{
  "n_layer": 8,
  "d_model": 768,
  "n_head": 12,
  "n_kv_head": 3,
  "head_dim": 64,
  "d_mlp": 3072,
  "vocab_size": 8192,
  "activation": "tanh_gelu",
  "norm": "layernorm",
  "norm_place": "pre",
  "norm_eps": 1e-05,
  "positions": "rope",
  "rope_base": 10000.0,
  "rope_fraction": 1.0,
  "qk_norm": true,
  "attn_scale": 0.125,
  "bias": "none",
  "tie_embeddings": false,
  "parallel_block": false,
  "extras": ["capped logits"],
  "init": "normal",
  "init_std_qkv": 0.0496,
  "init_std_o": 0.0,
  "init_std_up": 0.0496,
  "init_std_down": 0.0,
  "optimizer": "adamw",
  "lr": 0.00101,
  "beta1": 0.9,
  "beta2": 0.98,
  "weight_decay": 0.25,
  "lr_head": 0.00672,
  "warmup_steps": 331,
  "schedule": "wsd",
  "decay_fraction": 0.928,
  "decay_shape": "sqrt",
  "final_lr_fraction": 0.0,
  "batch_tokens": 262144,
  "seq_len": 2048,
  "doc_mask": true,
  "train_tokens": 900600000,
  "steps": 3436,
  "dataset": "wikipedia_en"
}
MLP neurons of a small language model. Each row is named by its layer, matrix (down: output weights) and neuron, and shows model dimensions 0-255. Each number is 500 + 40 x the weight over its row's rms, rounded and kept within 0 to 999. Numbers have three digits each.
A block is one neuron, or neurons of one layer that tend to fire together. Before each block is what it responds to, as a language model described it from the Wikipedia text at the highest values.

Description: Separator tokens inside numbers, such as the colon in times 4:41, the comma in 6,841, the decimal point in 2.34, and the dash in tennis scores like 6–4.
L4.down51:499471530380515512489453542539490430490547429573518547473579567500549473489561551544455483536451512537540470468413435483536495490547528507449450486453507544522458517537503411519575524557476513473539476502459467508457428524494523441571460543519459446545496511456510427492504518482500537530493507505526374529504463558518530482508554507490464502568576409424469488409423505524514494559474526528525471472545511513511466494467558540530552482474501485435467524471481546484461479573516521467438478460513521456538451526503493499490533559468574561426547547425479478524500542505486426502405483474563538461493560441498502475547465498500482512456461514540487543549529547463445507564517522459509516500562517545521499528463501495484500526560509471482550481487415475485493493485546527
L4.down299:490456478599490521536501531491500476517501507492480470496563582508507523503517493509461650528507454439495469518531503527459501564442552552469452533466495480446490486531512506522543566503451489508521483549539543504521548529565566526523471453486497484487472520459496479523520492573488582514492569549476467525514483445519516527508470443486615482644520476526530475518538517443541479532489500494466475475469494535509533536554538505420482428417493476550506454471489495425464524522479454401453482505420535472471497510523501562505422543523462526497508502471550542552539522500462464493546502497481501450470477465506477525495460556548492491443577455481522519479472520460517453477503476579535454501553451457484582489525527486493520536486492463557586527536567570472504532542553499
L4.down348:533561511487504440431472438484468521468520508517495511502492515540585512509429505486516500524539435498486498552460467508467540491523532589595548566598541589469510491535522456510518517567439495543499598426532566453470490482496501558476546532461501574501495559477483492458582444497533488446484467561383466522491448492507572515445532498442458456540478483497473499509510457481525482507503565517451500417481503461407494404475420524554477589483504498463538531533524500401449484481497540500506467377510426545484517470514486488538442516487538472508558545512569496493523488532541549474489484510490549534478476590465533454432508398482451493436507565395562467458453520508542481465511535511567507483475452468493487457479501498525514448586513528483478433536523531525541465481461548
L4.down366:560508528480511463532574498499521515522529512572431513616589523476482545495470572471508509543517539516527473469508562533528498421510490532484531470514471466570401551504539622543436521517473587519520414523475511499467440488497442451529479558440487539536480524478518468486560488484478542502501548503503515472507562472535514605483475475491500517422486469479493443544520585576477516461448533533410509535584443463448462472590477487510480523479503492475542504476513540492440505464476554515452519434515463502494510434528415539462445499509547554481491499512556494494470456510505435540487491421527524544472523582584546494559410453429442493554427553516516615526543475512551466543536555424517499453528533554504499478456513498504538561546512410499510519494536596527501485495501496
L4.down722:440554524555556479492424564463470520443500525483453502508539463449455541478528519530514503522480445461456482521485523517476480592477537510474450467548472503468422504479500492507503467472501475458440527507453489495487461521448538544501493496445488509460574500516516414556537468538514504511479466438476435525510448462468564514487472536496543495579513547443511554470521469499507501462471461493541456561542470439587532560620494539568461526519534411505524520579514505462454499524546515506435485469472457533489472550499481445471501596598507513517480519504460515510509531528523498522471513475552537540492502422508445496488505495461500479516569447496507508472531511449455555468531487420504487545445423473521511496594528460448549543517443486393514500498510535494473545499525521
L4.down1233:438505561508443553473429448507476452459458574516530528517557486465554579458505548437492446468540495532506499498522550540455517494545529605570524470480490481482485470529496479490518535539572475502467545490526503547402543428458498510448494478513511558452507433442500549557457462508476488548512437511499459529441467489463487561469485536477521550484501526502508550462479470611458486520503473512564493566521535534471512508499529455521487508560446478547523530531514490479536503508533475526438494534507496498513538462547437476498418510559498594487450426446575415503514526513526536497498510517494537565485500452499484451542464491494549496491494497507491467568556439482512541521484515411538501458467452456494554454441498502481496538492486510533430569527459485507533446454448530
L4.down1469:422512484494509557432549516472450534508532497534506515475622484494543559510481496503493422463491481539527473463487542571492567580496519499502485549476461514554458580526491483445578442481559483457502493511487395512568437498559436536489488473455499506481477581601462545483532470551450483471473552559482453477454491511499498484454515549455466537507491560503508558454567427473510541469461460497526481493548425527520541511483466518549483492499466490505477523520540488406477488561545500475469510511539464481466537464517498491486462510504451459572523493538458474527476501464464511541447532469495507546504470525480489499421601482463562506479569474501420504489491535450452467543474503483538457534516490479568423504494478474455571515536481475414532567499508480523496504511474493
L4.down1668:529509465509494523484436582434398525518587548475537526497518480512551462402554483507446502439519514479512443589512485491452529541523466462480467485558515470461523486453510534481532514470563485469513494544451459487494496494544477542531550512542496420424530525543578476525445513529516410495488517501537557549526566522440444536515535486452524477587514502532578535497476490505487460425491419543589531472520473469533478460505518535533529555509578461489532484436484422471504500487500533475458546451485491442510463464441526426491549500437418476435507540458476489528532512513490483523455507530519480427468516485506492458469516512488497498546480478562570562462520510494447511484555448581470477463563384547465447539459480389486498564549497535494461440459473552621479489460494484
L4.down1750:501513512534471422480551462465499535438443459498485464487473432462497490478449511528527482481512523560526492526511532507457529602465467497487529430494490488538533557550511464498432427470530486499540484487519500460541494559504549505501552574458482581517570513439534495438573470545506495511565491443438566491502433474500452527445512533436575472501397545562517529529503501535494517500525545471485466501519451494474503486470524474498407494546590470511503454506533458511469480537494487547499476481464525604545548544477531511488507482478551508478528548459567586504494449485552501511546485428455444476505463501493472479390491565502508522499530559463533523539491475518512461477529501556504491449521476511504470434535422504557520513497559502513502522562552500496463542535513546
L4.down1925:516427505535449456592476547503528473459544441535486455482474493483474468496446592509508517507486548500492521543424570507454556524522496494445408451543460464464521577386512525492530504554490552509494448455528559510538481547527468517520486446502427484496515491518426516540510481423478511493432527475488425497540497524482564453483445407529450495491535507482542494498449541468488441548534507466467482502476394488552543526441490490546467471548531484471539516465436507415457528501572482530451492508529495509471500510518474507537445522502458493449531515464504436541494499489516504574516496546512500489465492547560504502511422446574577423445563488442474504563510523537447524456517484553464488456563521559499510475477468409473475539472475471477518496481495488451493518451551496
L4.down1949:479494538604561533433518556432526489488525518481516486479476550431518503487533538473546477490544491420418451481521506512415458524450519483450476506472439494473469453395504470454460465477492362510474471520476575502422495555503512518507507550512507519506505501537537502547539500509502503511464443499473483560503447475439536416492482490433540507516581542439468498453556519468514503454452405497542438487497497442596548498508452528511455511542540496541499495564519507468486516495516514470555537483489417620483453506501547526529507533526448508599521542466521524538500399539485503549506506542517524499477458513525510514505472500459492559417538515493465511521549493513471603423471472470491504526471445475532470490531505433496564523488487603471511445519437537469496521548531474
L4.down2030:483477465491426482515445491572469460490525534495505557498535440526453474479494530509550531546435475498416538543507451444525489524441524504468546509454487565491495472524522443511461461503554478464522530460518539489428475515472543530461524551436449542488528515475515534471563507509501461474468503476477408473480485510474513504445493490539523446472498499444485500466555492556494543470425604523532520473571408508552480483550451517540492529574492454577491520535392531482492469496473517482488473578538493524519548479550423461468492527472445554472498544519452457435563455509540492477469548561496548488513563574477439524580502508446493529476467485491491529496485514437402538558502551513528510489479439479543486444522505594420532520520443495486473483387503553500468527438477445
L4.down2153:479518491493501476519514486536465438476543489552437459449543470538462516491502502431454492520510533492433484515524563554520507529467524443444474555501507445511428563517507467490485453479514496517458433551447563444479494459473411518475540516533433492480454562483539407511479476465481516519495527473607398503461517518527488470578485516542471492473566500470525534476546503563461488466450508472511490512486555475487441548487535472503524493455482552562486451507482415480510426447553498466540481517464518508533498512546519547493453484477450486552521501470517482562489466533454441524493508492495485483392500450552539467472466514438458533463473514501518499469437505518484472548494476542522522536452523517464462538522464530540513544524489490515482549528457513497523487577458509
L4.down2486:501578510581544492469433452510524541492498553481494519469455443495504512509514419525432498512443543468495507491529493582545537541503505518456444492599524515461532500523491472442536511551499526510528582437560576476506464488450483544483547464482512534511532614542551511470482555553513496520500513460479500485469485460600553523460516499497618482408497497450457491528519539535539420466499493513472484549531444458548457506458517529504513526491488493538451458501553478448498512462513487454441475468456437479500548377495501521527549442481482452514507598525543617533460461440515526543519525566545531502416485467498494406492482507563463472489479504481528557461471495536569573480473581558538511507495517510528436504496510477530517462460461468474441486484513485477547461509509512
L4.down2631:479606551475459516461554542493441593490518503579448499438496483540466472515539496517438526469478433550476504456492574473511469551499524527472516489488513546541442539463473460593509557480458515471475577539475485474530553467509529528517547466516485463504487458475467475486464542522616538478472539449436448468501464497555417524547484476545562555466466597467481504529559409544521502432503496504461543449577479528550462479451572515503435491455521528431473504498465421512488528525465506462457508447504474536518489455534468551482480525514479433457530557554512535484536439484516543457521496385558522508467510447524555488476448477506545522511497509425471569546458441491476588513519548505494447485490482562525477563541564481532520426550491555440483538476509494518480510490448461
L4.down2785:535526557567506527522453620556561518505468441468512526457523456540536470548482542463517529493521562542456557521430463474464524484521543500462475421480475513437526490572601557510486492476524494540491398447482483460510449524481540485501497452481475475445540526489506508476538472556516482460502492490521495586520514513566581524532572502476473490501503495477551557528514474523560502533532467396481538525482499487514494471409519494492492516497499502437510497531553527477475515469475502506510476473448465525481439473473528537487590431539498576513526498496501416534557512544518436563423504570547528547443478504544509532469514494571551562485560548443499458460531561483528535446476407536529587498508466485498442464543558504478511447480501622428513471535526536485438493503618483

Description: Fires on verbs or verb-ending pieces that expect a direct object next, often after "to", as in to stop, facilitates, dominates.
L3.down808:480509446477577518506501544519563502455502496522552464510507491595513489506526449509502578479504452462440502489510503425556515532544527515552468376544407401508535443551505532454442577522452488494534561446460484556515526506521570542497433458463454516452532492526458504566491578528547566492552458460510514526522456469572484526507470505436476444480524544489553453497493474500487479482485475496528499569500452491582542503448520543524543553490446502474465469525476498433434587469455494476507501447482402460530521490566470524550536402439477593458537532395538488455524482483527462447501530513590493510440497456541513515514483529424528529467574473516526522498485455465499525511475459517516457519508479556502540511466446449539468488421502505437505454504498470481485531506484439
L3.down1200:553425493441492474468518479459522533475553480465578418510555489488547514525512525479458496528499564430450517500512485529559501529564441530612497554463485526516537471535469540524453481511480553500506509541455464482524549487488520600568461447453471551463476560507486491463482404481571517479486528515530489443534536472509476524568491564629465511487432571553518521527570468475502440514512546512494500509516522487467495478531523555481440485465448480435541451452494508461552525473506472509524432491507464503524526511515415470480559472496513480509526549534479535462476549492481445468548490476491454431512465464461603533531453531422497572441415485528437493508531491536504562389479499487454494524453492588526503499499496539516491555526487454426471500466463438533442502556516504
L3.down1701:489526532512505511522551542436531496580597504484500529463558531567527491496535557407554503486437496469485494484616564528487487535448436551490498532535515527491519535505423442528418501536571586522545538541484513479474488430499506487471409505417524463462444524466446451473447453460477502542541481472555515494496541501556511543562522546517504511545582551562557445562542502485506452549543450480474510555562463483467484464450552512505496552528506492475495441547555498501456478484515408510485478520515490472439533523476445455531508479531517525513559482487490455553539575548521467451581496561438462495575478532484479513567466463403474549499453524438456526498461466497437476441433511464471523573427513538540473532479485491577409523452528520525456456505470501517485501465486490
L3.down1710:476557512458526534548531550532470546365522483486471544472445474513520495495517512446491484542456449436479556491485524504450510557491472526508538502515536448463540502525525494499499431508508592470394488549480476519472538488524510530450533405442505467482495528470435506493513472512500487501544476474489519520525517491551521519482521535491555442512555540517475560588430530434485553481485505442515492482565460527509541508493514489539543586518506529520485454455461420566494476496538471552492470497506520524544548462434477449514521450480471530547580526444497477571523525494433468431583472530520414494531497423489509495482463462461496461421522503447516484482391565502511487466474525504449546508529520370557459495471544566479540503414436563441528521509490553479509461571446449

Description: Comma, en dash, colon or decimal point directly after a single leading digit inside numbers in tables, e.g. 1,899 votes, 3–1 scores, 3:00; weaker mid-word fragments elsewhere.
L3.down1243:493447553497498482503540428515584398528430465484530549487522492465456533562510483460477501487480464575489494522530478492440434468478486497489513514490503479478519449519511423507545450513518520504536457519525456531525482535561507518566496525487508523537454484502532513480592464475505460469536498473448431505519497459493522436547571522508538540477524443436510466472579475463561475563508480538567496538569524446483490519514425496557455457467454491530462531434464562490609463487556474486526488523541539511467522481489451473516448522539511571556493477474491445481463510537430487485509463495574482517488527478535406475550536498497549445523530520481498499568447650493503437443461526533483463535401535585427465442504477451480513374498506545491455530477480505501564533518548419
L3.down1271:497555519557433525508539554550515487532577580473510464527526523510486563523490546479458558534422517443597495486429420483546416496471483523521531515390491499517591553437434478487494481467449496476519467401543454488515435422463516445441510504448480512511510557497521435492421538538519416463512568477496420464510499497487478572526500535513508514500524465480471507527463486549463544473524506545503538531478523536478543476469510467461490529477531547444419542468530556534520456517508489524521518466525444600560466450423507550542533505528456547531492467438452562459527525529543417556471488545507486475470490532456508546548510495512428490471556483481571537483422585484523516549476528437459608529520560510509438474440523462521494539520520468479491525525470514489547488513457499
L3.down1315:488535466493471498468486484565494544495515526579479535587437533530504423498511572428522544423446480418566453545612538472478524417493532547498504578494489459473515495456491497480529551567450533545511486496541544507489484452482577507416554517444504502469573469488530492568508556496476548496522470476469504497437437490529517529443517515479489420507505468518581530484488474438536464504449530567504528460488527523593436490506471509474511475519516554478455470545476516530445476478467546515536499528489515577420479476549511523464504441439490518482570456519526448465443566447455515523527529487455486438522492505438497479537571530471467572622470494430538462492475504432551374495473489547493486480480513461504508504516490474484457384541535450491444501434516532538517505558535488
L3.down2200:483533553511541465481479552515493491482437479565495520481575488489482481441467473566404476474581468430515486515498447409500533482570493505467513586518526522537562483508429454495557464530530586486496448551543531529500507448520534442575525483487498452438487483526484466481556445516455518540487526477498421488507516524495418533528527503505565560482491471459564484486587482526519500498498500586533576451470507434463556487570504482534438466511458452488499557498466498518474545531550505551485502532550511498490502491535505574533468484565448535521475522535419431514564500444444529501524501561526496537429506525456502541603471552507444489491491528555492499515487527432501456496566474507486504602454515549500479527551487523420495455425477529500520482490472445452496507512556527

Description: Separators right after a digit, mostly in tables, stats and dates: decimal points (15.49), date commas (July 27, 2009), time colons (30:46), list-number periods; weakly, some mid-word pieces (Tengah).
L2.down2824:456475491587496478549500508572507518515508494472537470510410444530531499462473455515500538489483457492526478472471543449491522449493456508521512482481470508551450430502563487512548522459499547454553541546512418555467418459520579489537438521514474446541422505516537484516473564446471446480517533585539512442472490454401525494564476502492480472440501567430566517469418490530536511519507522543539523474549483423551538518506515520484509543463483537487488518590504516450480462483525517458479457465499423567474501502486390560523502512556506550552569546528454508563435529494463500474455429456450512548455538525510570512486487551519534514439443460609563450482446516417498496526517471494433493523510509448541485494487502498461569557449451462509404478494503547532410546520466473